config = dict(
    vocab_size=3412,
    rope_theta=10000.0,
    learning_rate=0.00837,
)
MLP neurons of a small language model. Each row is named by its layer, matrix (gate and up: input weights) and neuron, and shows model dimensions 0-159. Each number is 128 + 32 x the weight over its row's rms, rounded and kept within 0 to 255. Numbers have three digits each. A neuron's up and down rows have the sign that makes its largest values positive.
After each neuron's rows, "fires after" lists the tokens most often just before its 100 highest values on Wikipedia text that the model never trained on. A number after a token or word is its count.

L2.gate144:132137124184124127129140142129124174106110144125101206093115133111178093122122119163070140121161089121167097158116101161161135136129121136121180124136132096131079172128061150105097133128195152132106206095116155188097090172194139096136146091117112120156147140080086142129106136164128083122144110083169163134189132124129163096076145090187126144174136123127136106226134140168130071109119139108194084117188108117090142143143121155180152207098165144101177117082080149083098104137097163
L2.up144:180175154028118113102137167140155157127128144131185143142121151104103107123168169128151142121089173127065066096116124133060165088125104122132113074188182151139104170166125122112117133109153171192179086147128166125120101092135155134150169116144121135122090114137109112081151157150100214123118115159162131128162159087167101077137091123154064113103081182109122141173127108113143130186111144116141078124173102163106128039088160115116145109146161166093154083136106103141122157079080090
fires after: " G" 16, "c" 11, " sc" 10, " C" 8, "ac" 7, " c" 4

L6.gate393:184125196140113094125158086125122140091069134178157080146099169144121083137068182135127136170146119133087152127119108153134156075176081128128132099118126147164096160109139162126099126143178136134076165130064149077168147155149150150125168135183130131169126105158171097120103144149134217146172140138114159134140127138113135097144069135090117137154052170122077135143064150102091005161124122114137135116109175114131160121101150149132103102163107099090124044143146094137107086101077133
L6.up393:155173114082128147109133110150169103074131105132091121170041119075106161157080118185104118155126165107156141069151127150163116109103136126090200144132154136128166143153117093115102151164124155170149142140135184121170159116141145104148099099134096165196098110135165142137100215110123088164150148142135066130091109150160169163093084110094169113106134110158098185133021133055106121157085145143088178196125147171121072148120131152101156152175112122143109118102123100131075109156106124
fires after: " C" 15, " p" 11, " P" 11, " D" 7, " c" 6

L3.gate403:123193084139178126093181090138115221129127069103137177128134149115173121149116091151134165091147074136106086106132098143131084057108166165136093095137126108062107087124100177134112130115127201078106135132060127116150136163138071180150133110118125129089168133082087111078083128134084111136123157152082191157141119085132170154154142081179170074109066082121099090094109137070123138113136151099094123086152127124132127112130133163135098159131133100153134134207121103080091120114156161
L3.up403:180106155166103147101098116109078116127143176141165089148106072122129120125187126122157098132120181114178149161137120143076121107087174176132129154116159079151180089091143127096094127139117140133186083169056137153085091138185152143169105187119121106189161088156229154174090075148115088155164124128095129078077102131098108124139112060129109095099097173146112100122098056138095151129141124139151114128138162162181101147132117074118111160124133125100087075128094138117167113089098174
fires after: " C" 16, " c" 12, " ne" 10, " N" 10, " U" 5, " Mar" 5

L2.gate200:142157115140108146132148137105170116118153073185136144092068107144138127123064095108188147057139190148135113061123100092156127080139096144182091132154138129070084141141150116048113125193122097187194181154070108138120139129093183158119092156147122074128178129138135086115091096178171173123177169139110116112122129143092156138128092064089106114085133108126095120128119125138075111146141142148121066211119088117178171109126126163142124163169133099149132086136165085106109157116139145
L2.up200:068091161145140103119056154099167165113118067169100152134184114086061115080140153146129145160144161081130125139161110108080168186159067128091177139101135147138116121122090098130157201095117112131064149097150037063118153116100103152146110076175169145143084087166145182161112158136130092072143080108116052104092134105150179106156162116124123134137135132115115129125122127134161202123089158132180121087077163138092145083064145115098143109153137112122110156132105135128121112127151146
fires after: " C" 19, "C" 14, "c" 9, " Sc" 7, " Mar" 6

L6.gate70:152071103110110141186136081093154133072162091154120123165083132093162198093138130139126145154138119116111097198108090129196108103059131105186095098131157131088123167098143134128107087101145165138067124109212123091110167119161120142063209137099102111138091061130134107144181147156127141065145095132192110125198159147127156098147077092144155140132136164149133098121095071110085181117138166140118114082128163123090071133148118120088109130135171107150154101120169094113127121099120169
L6.up70:087095058105102096086119132124110110124099109156182123172120071140133092141098188120149142092153112146124139129157159141103164132170157127196135142185103090135081176147064077175127076172154150099095125099127147079090108219085166147137119150124116152066137134191177133162136125081122095157094096139122094124076137124120118128088163181174140129114123123110082123162156168141141109112160077180121151086067098098178173194114124148139159101174179158119103128125171088125115163125114109
fires after: " Co" 14, " co" 11, " (" 10, " re" 10, "ff" 7

L3.gate386:126149093112169123131194045178153174126118120127166117177125104180096087156130140078136130136157087165176186128079195084099109066187148127153163144138087098209127154125115128147153113099142160154092090127102116108189142134121096148124143132114177158106193112111139123110105155124176100122109186136067099166114145127118106182140091144132085104154098109110081144099116177137141083154164142126094129136086201076155104182077144136077138124104083164156086158131114152157129097136119171
L3.up386:157189191111174159109206050167162159136109186132087095095086123153072110148133150145107100064143136117117083125080160119113086145074138097103171129152112130128141159131110121151156170178116147124149111138153121152087183133141169194116111084140135139138183106143129109126155105121137116120162176133120116219119164165131104106079154164157121185141083107104152093074040185097138141159090091148099148135121160090160084142127162112173090102118137169179124133132147140108123158109108179
fires after: "°" 17, " S" 16, " J" 13, " n" 8, " G" 5, " Mad" 5

L6.gate247:126096166147132135149153134095132134153096171127121071179125117127175111123084121118124169176197070160109100170174080175201150126127112131079083092135165145109109109143088116143098141090192137148102130137133075104117092131140174156157050140153177130177159073144144136070156169161181113143126109081088134135115127120073154103169079129117159082106120100087160119068100115120129120172069131092144158139187179142110049098153156105110157138072086132115102156122136120112126090148127189
L6.up247:132060110120169118167097108090121123163109120081176133147156117095155112169103128147148178127126135149053095165089209139156075145177108120064109062131158171179168130148128130079112119136141118190116165191114110172191140118121122076110129124101099139123162137114141166155119160102154128098139099120142121133153133108112128110119106149124106135082091204092152101096083146114111112155152095144108173132143140139140153087207054104143196116148103186082082159134143082110142169056089143
fires after: " K" 21, " S" 17, " J" 12, " R" 9, " Sy" 4

L6.gate213:143120158148101097100191129129141109178088092133120128160098064143176112121133109148105161148127121131129125147167156086095133160115074133181171129168090142124135058092122114098123122172112122128174128120076164099113050109106118127070167109113111102108032088056104121193143145192087104101086054130116118113161169236055139107072141134170115119112148142084157111111115150153120155126120137125134127159154106134139125120135188172142103083168131157151118162098143158115096150155126173
L6.up213:146076143182080113169174119149173125166149136068180134132078062118043143141073103140122147173135154062178139085086116104095108142093083153096106125087149113099157055145085138129127128156111133122099120162114075120136158149177067119175167132122149081115081207144118063106123131106160090131142142176186086124092095119111129160144122119155161096111094137124100120118127099156150124145103138150122094171148135076058114090108152137146090080167085117146115141100161132081124125096143068
fires after: " |" 38, "-" 30, "|" 12, " \"" 4

L4.gate165:159156186136078093098084155125143144083083135160113095183140103144095062152167130139124114163180109158172130077094076116064157110119132107097113185104063064176105100105065083136113140129088158131114076172127124094139092163157166118090167151079150124143148109119126148048161096126126144133144128082158117139128109107116180108139145100120137180101085121114122152074157104127167122144141178058137144129059119117129159114104134145207169088146132099130095094166126155136199129126089157
L4.up165:141186135124161089145144127118096152160069152117155180175214109131079175131088119122105131200148070124139126132131111116112106099147103172113159157132112119138146126133127075053196104147130088140070102146097146133158125137179130146131151138101149124130123119153139122141104121110147100109146128094069204220104101088162038156134158227176172134097149124202128107141201126097162173164128099135145095132147125084137151123133105110126133105114162087129138126134099133105104126092106078
fires after: " Mar" 18, " M" 14, "igh" 10, " Al" 7, " l" 6

L3.gate296:080196176169148147200186188129168112171133148133108141145084188146102113124100121139156131119091079208113133118113151123122193129177159170179130122111156151156110057139105089077093173094181116182158111132101136160102112152116156140095093144142083138164115112145155123135029139141078142178121108104187130141146021077100122172118145157168096141159134160080141121130122148119137123136115078105138080145135158144135099129128169106081134108092133093128156111122135116173147148114167132
L3.up296:103168160150102140169128152094122069116165103151166123170180200141113085175095174169156119167143136139130104136095113119113149156167150118185097092141147157180127114127104136103086145127190134104125078143169098078153143116103168152082074097120116029179115104129148119173080086133113141144119103120111123167181155135110159152027135138085089115120115169080142105202106118088121122146099102108043108113115140125124101182147082079092155154112154091142149100133126106114087102118170130
fires after: " sp" 16, " B" 14, " one" 12, "T" 7, " T" 6, " b" 6

L4.gate423:153094125202098132077160073126124120128125091167133087088148164121116129077100033162096129127164112183136106183143110132096072096135161119122099129126174193118127105206154098170115178159168152101094107061180130170143122124140185129149168111126173099131136107088101110127147168121130099148158109082155124185118111134119134195151124174157117146123157124141093160134118147126143106139149124201108145180095118106078076174167130152163170109115050128123125156124120152174125120091066175
L4.up423:159152110108167136179153082079124119091117102188097148151130147188143099139169110071172184168154124063122182078141156156135151159190158104133115074118168145140081125175138113125165155155101163114120122162148132116134104096076151097107110150156125128140060134184119139085125140144125066097165135130140119095119096147136104196130167148137111130170120148106155164200172101059131113125160098088038152138106121130054094193116123104154171111190155130131110139134105155129163136100182115
fires after: " Ch" 35, " J" 9, " |" 9, " ch" 7, " h" 7, " fl" 4

L3.gate160:162061130097109074183159121118158115167095124183126148209052061151170092137104137153153125113130130170175137157108119120100174124170099111188137165102130085150176125123133108103145153189129162102188099147134176106143197152141127138095063191089049179115140136118109112083130153152094161111130189144147102081152127107115117112143164163138116163084143157120160187114117122101165092101133192120129081176087131127134126069135102162142130113142145099128134135061093156111139156107128147
L3.up160:109055090119141094101174167150166129137130171148114144115171120138084127184137152130132120151138149162106126134133125189125081122132133100162107070118090143119221107104107098135130139169118128136141137140068137074125115119113121121142177119150067119165160109127105099115111122146180140120118142150104136150151105088159074077152142144116106194112136106153114188119067154101149142187141192180162097115136092054116139102123112140102049095086092117102162157143129129070051140043185072
fires after: " T" 18, "os" 16, "s" 12, "as" 6, "S" 5, "t" 5

L2.gate79:132192157134152215117126108111152116124165124101150028150136111122123064181108084122123137102155101109075118093120125164189074122091096098106123128163100153086109159134119122061133135167127123166095109118170153075076103161097116149176181127116112142076118130131131095124169166180137183185122124128151211165166117100121119106170127140150122131103109111087145111145106136127204159177088144111137066059165106148083111125119176098153145098108151119092121133139177083154109115085151094
L2.up79:144090192120106112137119137164107116147137135131169077099136079110126106146105104132099119088131135156076194125138141085102117057086157145175078084172136077167145188181160150155202108131063162063139066113174114110115090104086191061139157134129105120115131153129166115118097158122151103087151133144171155155123140121100139091136123063159085127131113147136151149141164093146128101123169133128149165114070136120022108158169106178163158131159096118152150141192157178147123103111144109
fires after: " d" 16, " D" 15, "y" 8, "D" 7, " R" 7, " en" 7

L4.gate23:151143191081133121109173110138125136111110145161109128091088137068146052086096165129104105153110154123169137153169096110135159119105141083133179066186202158135125169110170199152097154112170118095134158109100159117147172157129139164111141069093094126129156127072171122180150167108099091094119131140122138115071131116105115159055090092142069126123152152090045114160138120162054090126109125172123184118106119142131119209124149122132093068114112142144160108171098142135151071116124120
L4.up23:162130135118020144073110111142132152085087103099144123104108130144120114143102139120127097156122116090154089131107132112153141080028105114165157144129115142136138102156168067167096153091104142188135116162159123116148211127154212114093135123108049126072145137113157101168139095104143067156096149132109080115126098094163152172132166135116194137123165084124107164112149151161145149091179140119135130182104184154063127158069135121076170093131134099185105104184160158127134134136134125
fires after: " (" 59, "-" 7

L6.gate282:078127111145128118119121107170115186083095143138148140117120056098060092135079087112077146145191119098168105203177209110151147134142152101114112132155119140098142153147138127122131139122138164159141089094174171186094129166148152140123220166114081061131130102139102125128121121119088162068131153141165076089156152095050191150110073122116174159145137161127158089138148150139131121117190124104142146078101118084134150109126109130184146103128122073090135121135158117083142143143113207
L6.up282:149138127110100105086121078112090174108150199111177121124142109165114128133118121107079145170118163176127100129209145165121153154119095028213090080142110156084164190105081087111063121150110161147123105133095194192142104128181149132129153171117110120151107149118148125165156141143122155124070179145162137154162152102131110133139183115118181158133115141154126075136114183154039111127134100098135075171147078103088115185109154108150118139150111125077142140148137080111148148122137152
fires after: " " 74, "–" 15, " (" 8

L6.gate336:060123138107137133136150117167187110086172161163167127209118116139105098115148116121162080080198137175134125160151176152138118109157150061116150154119116135170145086132096089085114125157132121191136150131108152161059091130097116159127073161146152060082166143114098102120169112130082156108109211185111138173147135103137133187130025129144137105129155159109130091063139119090180160117120131139163176085091092103109139162135114134155098167087127149136104101090105128157131096095097150
L6.up336:160113043127074090131149131133209113126147136124106097153156081149132111175152175110157136132138163150091164128105153161112138181184172104096147191100157115129157136097059110075132114171175093156186190164147146151145143099113082120053143098133149113170135084144150089139175141158165152152145079115114125149131121146125079123170142155204043148126137143113178104150084086139167127170097163120130104160130157072142085129156180105150112143104174163110113130127126152113192138154124101
fires after: " T" 38, "T" 10, "t" 6, " t" 4

L3.gate188:138205131113158108124129140124098111154101120152158185129130117091128151144162181109157095177114143117167115135123122162155142104105094127154133139142174117088098131118152056174123157163152144079132133112135172184126109099180177131071139174173090151105096143176095080120037086125137184113141070159143127119098167114135158086135081059100114144094126140061092088108084094117124074088085133126155084148104118098093142136118171086127131172122114139079155102117170196138090085154204113
L3.up188:120132129162112064143106114046152067114097112137099175097137145117091136118165165132133122107135131094133110156152113159106135127050119155078152106101114144147132057123132087075117089151188153081183138143101150161115104120114169162160118143178080081104160036169108110101096093093113136164140060157126122099175139141132132065112118071118102132101122088114129109086095085099149115125127075153082146092108108177142210108144139088134096181145146177061151134090092172162118115133139107
fires after: " c" 12, "C" 11, " K" 9, " C" 8, " Bar" 6, " P" 5

L4.gate351:136125161111145149138168148129197125142138132069116082120153075140116090121102102116102195152171106110130124140148160081156045140125118118165158170158126145118083109124089105116123150082212125151116123139169121109201124109130113144112132141097116160104132140127081040171081120168137086065095111115151147127158061118149120145120130185157122145108115128140051133138114202148165144071141064143167166135129162103137148178076107150192124120148103164088159037132144100115160153150111101
L4.up351:125155094186113129180109155096155142140070125111116134156156147137147123141205160110118142112113145103119067069140135147169073144134127101132113137089102194109134103139100057133173077117109078119121064113168209114128139112104181129101131091061088139123134134133150132127121103147067141110189091133128139143131095138150051086121130096083159187164140128159194101193128104119087120103154134116127135109096086125128146114176188111158091109128126097090116187133168163144147117172078047
fires after: " B" 19, " Y" 8, " R" 7, " w" 6, " D" 6, " k" 6

L3.gate254:106113181085151126150131143154118150155112156092146108109157110154140128182131124125111155150159086140100131057203168180187138146044139131135077107148104144091123154090157133030137151123135098159138131132099100120085139091095107138093112150123084136090103125163138112189100140147101186155210092094100131126142131091166117147167138166178168165169104149126206093081163112109113114073142109130118103195149138141067118154185111103179126092084132094159081117085156133133143077113125127
L3.up254:139152190150122102136100111107114172084077118129075129108100114147184059125091089174176182158157121127114091122056144152124115107122124085138105090167133158154155159107100105139127179076128108052180139102159084103116105128178089166145164089163086092111108070126129146124106176154085138110141095201195164152107190083093071171083122130136129148187087116141161126112158127129186126104112112142140125143154139132130113183142151143077115158100109124098172103165063156116091118096152102
fires after: " R" 19, " E" 14, " B" 11, "B" 7, "y" 7, "R" 6

L4.gate248:061167166153105137129141071206112176169152138140060144151189118129135075116133159071067157130182133150107112147134105137171120115119131069112086172147121169147105123110096105161155148117142108109084154195109140084142168089177096163133089099102086114124110165094071165155121105102121102155086136104148167160124131105116179142133036159117097082143139103127113131161129157163160121195143131119167143084102144056052114152046125145126119151128143077116114120100124098133111134148142166
L4.up248:086151230159107103116138112144136136177121161072132125162160138145126119146105178128080111153073144103090140133098152138153130122085119127053099219166146132161119134139141134146158163115116086132137168122115117139106167131179154101146148180125063179180180043146099132118155135124142097180126133092160138157152111161118146131130158156228106104085100146118120129127180085116103113117170095121162138125115187134110085113103124089187170132106137163129118180157181159054128110125149180
fires after: "," 35, " January" 11, " February" 6, " November" 5, " September" 5

L4.gate364:101117236114115152150157117126128101119108115159092148183127118144090157128117141133124133136162150158114129099114039100128116096078123070116172089148108161057088115124212138120179128078153176055087145071131146102079115115097125186183148136156101161110099150139170152093161084132107152103147193106086178117140120148144112089121126113088133168149101174127137135111117134087191123180143139048136141101111175122060153101094127126128123130131158134096138098121109170131078084155164117
L4.up364:142123163099164099146169187183122123106123096099154106114233092172161113118140042082142139135114097127134109126137135182098134091146075169113118155112096135115104131125133127191171145115171128158160054091164163154134094096153119117092158124146121127124074063085131107183104143160112087116128178142122157136096108117090105126156117108142127148120138141106110179202101152175169080121072053046093106115155125116106122154128145114138193106138123145154146168118208113175135119105136164
fires after: " b" 15, " st" 12, " g" 8, " ad" 6, " j" 6, " d" 6

L2.gate265:141125084194124184109124136112108103087139119149140139138121067137176115110116114123104178094109148170097152087098184124150092131173086106131105109137155064092143140147129113186062132153090117173089165113163161149107119164110117097156077174154185096154165098143099088105084131135153078134150144161142143144131157162110187165109109062042147114189145118153158157126149159112151136137166092165123110110194146195097160112148153135121198150187107119160088087145117130179093109117130062
L2.up265:066099102091105118163129124105192114042091138092134095105148148131181142120133133143082129109096135105029082119121100113127112150149128165050163154161149142175173124130069144142099086106101054142124108126152082160117124184099126121131093126123065163103048147062118143174169169115175104165094114122164131141127124158128141154095142160115134115137159087134093150118146122142217193147187112122145114094116092112124154106193098130111139102128124109152132166153055100108138094108133130
fires after: "ol" 28, " L" 8, "l" 8, "por" 5, "rat" 5

L4.gate195:102121069170141101104162170132147129127099075142122112151162112177140108101145144130118142137130172112156117150110099126170114158110118153140102179101121103079122094088115120086098086128076103103137136125136128153143149141105069106123152100113170077009077166090092146120184122101038097111063117139118180066152147090130167127143129082132170182107094089160074076137130119178147123140082133139115152132049143119121136149141150138128178098153047118154122093151165098191147133152145170
L4.up195:098109211150132166140183135129171149105130108025128150141108127157126158095104116134138076191102119097119083162163077081105173097157127161090143144133222162146095082129045144146164172139136144143101095111167166162143139149087115123079196126091155144123167101140119122129161100110088094109128147141145146160158050133105067115097163148157133105144119072159090090120093179109143117144092152135138186163155117123133112129131108160118123126134137085212185107140125118112139154138175147
fires after: "-" 13, " (" 13, " \"" 13, ".\n\n" 7, "\n" 6

L2.gate297:140117138122134165178139115153174134148154129159132149114101099117189110109128156106149048131121200158186154183168165126104102122122116115130146092145122122131113168103079128084093134144180137180190111194112118132119110085074104101194157088090137126083087151152113124131111199115123157159133074129110128133216180178101129130106138154101120098146082181126166091124084139135067136145099145118127096134109129084149132177165142155112088153107182158041143074152125147159099093060119116
L2.up297:165101123181101115163169149187115105188162131114125142113100125087153126082083113196158110159126144167120107065208138120087112154108064119099134109115140087150045127094110177114126195140114142135205119125102089147113085120140125116146119126065060101134186128134094133081147163145142130141164144172135115130154109140139116149107167183110115119098109142104144185140115131176125087091095197101126078175094125156142113151128121109137146156088113202121142084133108109170050141122059118
fires after: " T" 35, "p" 12, " t" 8, "C" 6

L4.gate425:122158112111132126207158124183099140156154126134145137108142068126099172108214098106087118145097119114088155129167107131067124167160131078118161079108152155129186106156088119106141167150132150120155108126166156171107106113158136120083189125114124104108167186181065098163162143139097123147149138130110140187151101125154105167121130070176142138152083114130145115075159121085209105095143139120136173100178147130056156088164096100176154187158168116115158168070114131187171124139167152
L4.up425:090174111107197149220147131146132106102134138134132143152130141138129153153141170127184154153143221119142088128105110111127123132177109150156126120086107155113123126136083156092174123160223145154134125128158048122175164155116166118148148141111154126175141208155151150129182119141122140176122125161169141136136089093133160138059152065112071187114142129149117096201090151118168065138076116104129100151167139163106154100125125124185141095113083141098171154100107100090180184130131127
fires after: " st" 16, " sc" 10, " sh" 8, " f" 8, " d" 7, " g" 7

L3.gate334:123086156079130106180120114152114099161087133146196103179158103060130158098121138126119136073140067132078113108080151121147107134112105062154142077120140168115141165076105136106178094112162136109146083103180138081137123138132121134092112133118126163151112103132071151124091160098092205121139085135088213069145186144155094149109102140064102124114059092131083076063153111166156168123139095174176161106122169105149138119099156089118119114136127153094105081133116179153158099082135108
L3.up334:186132112077139101190130110153123124171128143150171128144112142082143105147093094101104192087105104136103129092090147172140113071117142076097118102108145137095105121108140133088213211161094160109098128142138191202145127165125123103120142136126079196153111097074127101095118172116089142161123139140113147140132169142082064179122147140133085120128110143091108107046174145095122127161117145164142146136151130070103154122117130057159132123135104058101189082080169170164141117098174110
fires after: " D" 22, " g" 17, " d" 7, " Th" 5, " w" 4

L6.gate135:119162116084141136107118166173205136147165124095147164098118073120136179101133134131094123170131093112085203174115134092147117164142201181153131129088104107137172106119115106121139099122172146151094130122132146179127144124109103140112129117162125132096132114163151137174156135085147149093204115139136136132142128144102115106087136117145120087107146150135155164152151130142147113108137164091126194084159157140129124166146137090152139079162172177118098086224156205151090125255100146
L6.up135:162102147159081095127171169121132146093096157162095163158102107175139136116156163120121147124098215135173148103065149155139151139157102087137103096127141113138157145204149160127093181173094158161156121103134125199087130147146155191120086047091127083173168137151121154100143104125083153097098132107101121169182112117147131085135145116116138104118159118152103149091163076137206152140122191143123162124146170131103112090115143133183063162144152100116116115166100089224138152113173166
fires after: " N" 17, " F" 12, " f" 9, " O" 8, " P" 7, "f" 4

L3.gate21:079104156150173155149137053132171103143130140176090092128158185163175138117125094128130122097160141091172185051149123093076045156167133112153099095130125127166137067093105144060101091145157130122122146152123099119157147139106138133069108151098189087099165105115135116162080145098082157140147174104122130081186106127158110143174126108114129118111130110091094161145120169126209118138174134099143213124148132129164144126182072091145138136125160133157093100157160188169103171089157125
L3.up21:129117128144060137115154107083084126076118113186086106099161119207072085121132092143208114136100175164136105090183161100103131124156141154122131129120146092154144169124078135092111140136051192145086103113117083091184134148162097172073118063127092165159108138072147169128139126130145138145192126080140132162139088168135138122107127120137195116150058071111109156149080106132151141139099116072103128126177097155110110150172104126106116059153146142167086157162153124132131092181120133
fires after: " f" 15, " Al" 12, " U" 10, " s" 10, " al" 7, "f" 6

L4.gate26:100092076111122158089128129081132102134147142128120121144079108125124063137137183121147169139162135100121107163169162114131114074088161153185212144128103114123122072132156165157206166161062124173137178151118124137117117114106073097153172112132124122160133176165153138105074174151115099122116146116109164120124117125123074159126091070117159101129137178056063096142121130160162165137080211178151126130127114126143081079085109207152154099097078130110151074127173107151160104132115160
L4.up26:160149103127158137092131143163166143118136111106085153149136067174131139198176191173159122117137149108157100168143163122182086096097161122157134111086136121134192122161109088131152159160169159150199137158175182167163139130080133163107170128157130112126114140153120062103166160082191162089103129088088110168087143113101138136192157103092120168120139185098120109152139153161093141155152160123155191181099156087124080035109099127125113126141140140097166148164209106131121106112098125
fires after: " D" 33, "-" 6, " J" 5, "D" 5, "C" 5, " Z" 5

L3.gate300:142082170113153157149141115135160142189122113112175182153087147156143092106158133102118143134075128144148209080161088161128162102091153084173152145183178106173114142116139125065162140103134170146136124103109109159158138158057109182162185148131093147106126125133119142169147060204109101139130080131161139136161139082109191112096125115160199069130117146139180143166117147100147124148166081115141114114112145153164142126146154191110123125121166141071194104121177154137197139166126070
L3.up300:095113121085057137179153138168075153133095111107090150099054123083151139163124150138076122138171085085098129091152106089111166103109184107100143069096165119186141139113112160143112114126167143158130066152135121126115101164130079164100141112182164140162115166156090148146101126111137082145178130099158109120120141125149127121104118136150142121092073163152107186119075152192112102126153107115187121132098122140158142140099132066135129200165090145102134179127096095200117067042148059
fires after: " P" 18, " ar" 13, " p" 10, "a" 7, " te" 4, " r" 4

L2.gate157:080114097110148118126136127130148110114128120120129142104133135106195141104115190112129100123135109144085176121136133121151129106167147178122140186152141179071149151123092124113172140156074102151092106094208142179114125179153093122056093115183084128148103168083144123091118176099111149071127124134087137152152117119138109164134109070118159143136130081138057137151178093138113150234112127135113102099147135195142235133103129162193085138153183123126090089134116123082129171092082111
L2.up157:151116102191129130145144138099180124100095109132100145083118114066154099147116158143152143117110128140022109093092131160183112141127136164085105126143103100107105116150083115156138128089052153151118134111165137149115130086119081114045100123100099145178084147091148094097140174147170086145128124166128147132190113132160136136166120121129116145154115126121101115103159111053113162217100137125144088121106117077163247171113147133149113111122133124087120118085086141109071100062116063
fires after: " L" 35, "ar" 8, "l" 5, " Arth" 4, "as" 4

L3.gate152:143146087155091133134076095118073138106166109196086162123070134134107100136106151110146103181155131147169116130146177090126188057175159130138149226220163137136096144169118066084128118098155141139109058123159139107086137189123120133192115177150134051089166191121106089166090134107125138106176155097113156192141157113106133137121095098129139126144110049122160134137143155096135135148104092149092163138158150143095158146145135113135126143116141107108110099144143135104187165154099088
L3.up152:135160098102107220135143169150139138163113191142136084163105124139099106136147130090141097189130159150133137108105104155084154119144166136155118156133194131156135121177079152141158090060165149170105127145200125102095174149110089108157074118112134113140117118071108102153034096078158138155128115079141104120175161150184107160108112182139109105144041095157166169145135070080161098149113121197069151103100145112057123131143150126145113098130124131103066154121126152101136090114134105
fires after: " C" 15, " J" 12, " sc" 8, " Ch" 7, " le" 6, " m" 5

L4.gate20:135154087103074122100179115135169098140173113123122162165196147143137110100151137112135119145116128162114150107180104101108169142117128134186154137118234161108146149136152152098159130105145146135152163081145121212162062082095102183133114088179081100130183127128126165110147082116060167102140108138081104075121112143139100097151145147137093068088126137050142147136149151130194153118118175170101190145116107114148131090131136100142150107090114139093140110162193185073138178086138152
L4.up20:172121108095125133082182149141117139145155095130162172121130152135215178128141176106138144086132129134111100104115158161134137148099151168177082105139127164117198146135166175101098141100160097124174140111142094134118155127124063100122127080178125139117158140121137181122105079090088146152160109141130173127052063089118154159113162148136073152110127072097145170087135102202203175125122129169151086183109145129110091126147113084098159135116047189099142127152192174116083154130134104
fires after: " P" 23, " p" 9, " new" 7, "T" 7, " Res" 6, " B" 5

L4.gate47:151176118100098136144194130177137164162120116123105109140119147006126137110066150101121136114114132112114123094172160118130168110152097103130152125140173147092121106127129154157153090172158156125077108128185179170151116163105216153159127148142059122137128102135147147139180108123077133127113126180160182121160119131169202087128095115099123145128162123083161149072110168125144124176061097151101127091111083150087097092091156085123151101148163091154187153119206122112065126120101132
L4.up47:155127132106124143124165132133116120084156097130109138124099096113149097146123166121067143112165122120126101141136143159170112109104115039104116154045183063151149126179160108151097144121106087128114116104131205077093071132092063123144114130074097141142086118108124129186144123128138135132095156142075122114155122141149163054128156053126152052102125135086092139154122110098119104176182184104124163096094090183126132153085080113195150174126102136052145115070113126087078133113120169
fires after: " the" 21, " ar" 11, " " 11, " A" 10, " c" 8, " (" 7

L3.gate226:055098061155166159132181086135113161166133169152098141131127137085110122131082148090079138134111137106102173100123153087104140085135127180116075203164118132169081124124115085067150152133135108167139115171145137154189101150144102158158150184112164105152112125144118136114145113124150085140166088079123114138164138102137196147137105063122162154140158085117131244146093140158127104076151130138120176056107168143063099167094061123116125080145110086142129109123156139090088122108130141
L3.up226:197153138114150146174087083106120112116111087150135171134097121128173130201125061099146083174104104119088132107120093110107093097152105111118132141178146112166113026151134130070129159135148099103101207138068151132107142094196134163087089149181155124143109108078111146118148092127067138113125128214151117141103106060101087152154137168127141131186162107111108111160159217150141111148122103103102086151136144073148133130147141113129125160105140166119126122093157149143204095117090159
fires after: " May" 18, " September" 12, " March" 9, " October" 8, " November" 7

L6.gate69:182109180095143137127153077078178124132122112093188100202174161120095109129078077074150114157172128111115135179164154154173113146155091094079139168103139158106121136143090085148141086165142083100152204131171150166135077125090110148093129123154129141197154138127183093161126112148035108199132072118133100141142145129113115142142161113141127173100137143104122086073100075080181106132132124115144105168161163156145143121127162122180113109074126164142142106178180150153118162121170130
L6.up69:141120159145158077166178077166198075073127095109110186165096109162144154169157160124129129133133110155163172123168186127152115068151120141121081125147053129143087136179097134168148118168151160105152128139132169091125115076157091113101123109114123153118138085119160132158129145123025119081084154134104093084131101118137054100137099192151087183126113028112116092086102183134113109132125131137133139126133125111132054130124102153074146058134162119127153144106125077118142111158134130
fires after: " S" 24, " St" 8, " W" 7, " B" 7, " R" 6

L3.gate156:111134153088154126105152104139185187121120075155123162102124150110149125145084146124077112145144135178187148106184130133151142127132124125186122121143117162113148146083088091084090113105153072152150161110084151091152107128077145157113134121186088076101099116189130101154122173189089144082103087119100117105149130163092135084117157076088088101145092110061141076147051160055143150104135170099176110149155162135127137131139156076141085093052111168123188094101094144147153145073138156
L3.up156:127114123104108065110112106141157221161097123164145161170146142077130106203148121186125134110159155138135199144169167086104150184131110103137098122177085165121155100103118091154101144051166127118096132114076117084126124058067160155099146152154078108114130144108134121140099177174096175129080112160146133140132147127129091120070125089158122089113150109128153111105150157073123154151105140092130125105201132094129181138143099119072088111075116176143202128100094136164118119128096196
fires after: " T" 32, " k" 7, "B" 7, " B" 6, "T" 5, " sp" 5

L2.gate252:134180124167101125136136123105137089117174065082163146135174164102126159078118124153138164146135137135130174049135149144204146094088103129147094111158133100068153082098136143108161177137113145115085096153144080180165151152128118157117080121149150087148132162156114134150127157173154144207182139170126111114131134063105092136154130106094189105113068154142110130113170084067125100158143186113130090097096152112106150138179157081102143087173149156133177189051191127143106157140122102
L2.up252:122188180139047138116133118106135136144140124119113124134096120099103108163081114150167113097107181176169130111109079130137142113126123102173097096191112108100140084093142069142106190169104114104184088177147087135193137116050133120101081085112188132133162161121102091111154126092119166178149094094216123128110149078072129121131138155062163138098077164107159175155152127128158145153142178132115094105150159100105115119077193119126170066133142157094135159078146129161114152153095115
fires after: " s" 23, " b" 16, " m" 8, " ar" 6, " o" 5, " p" 5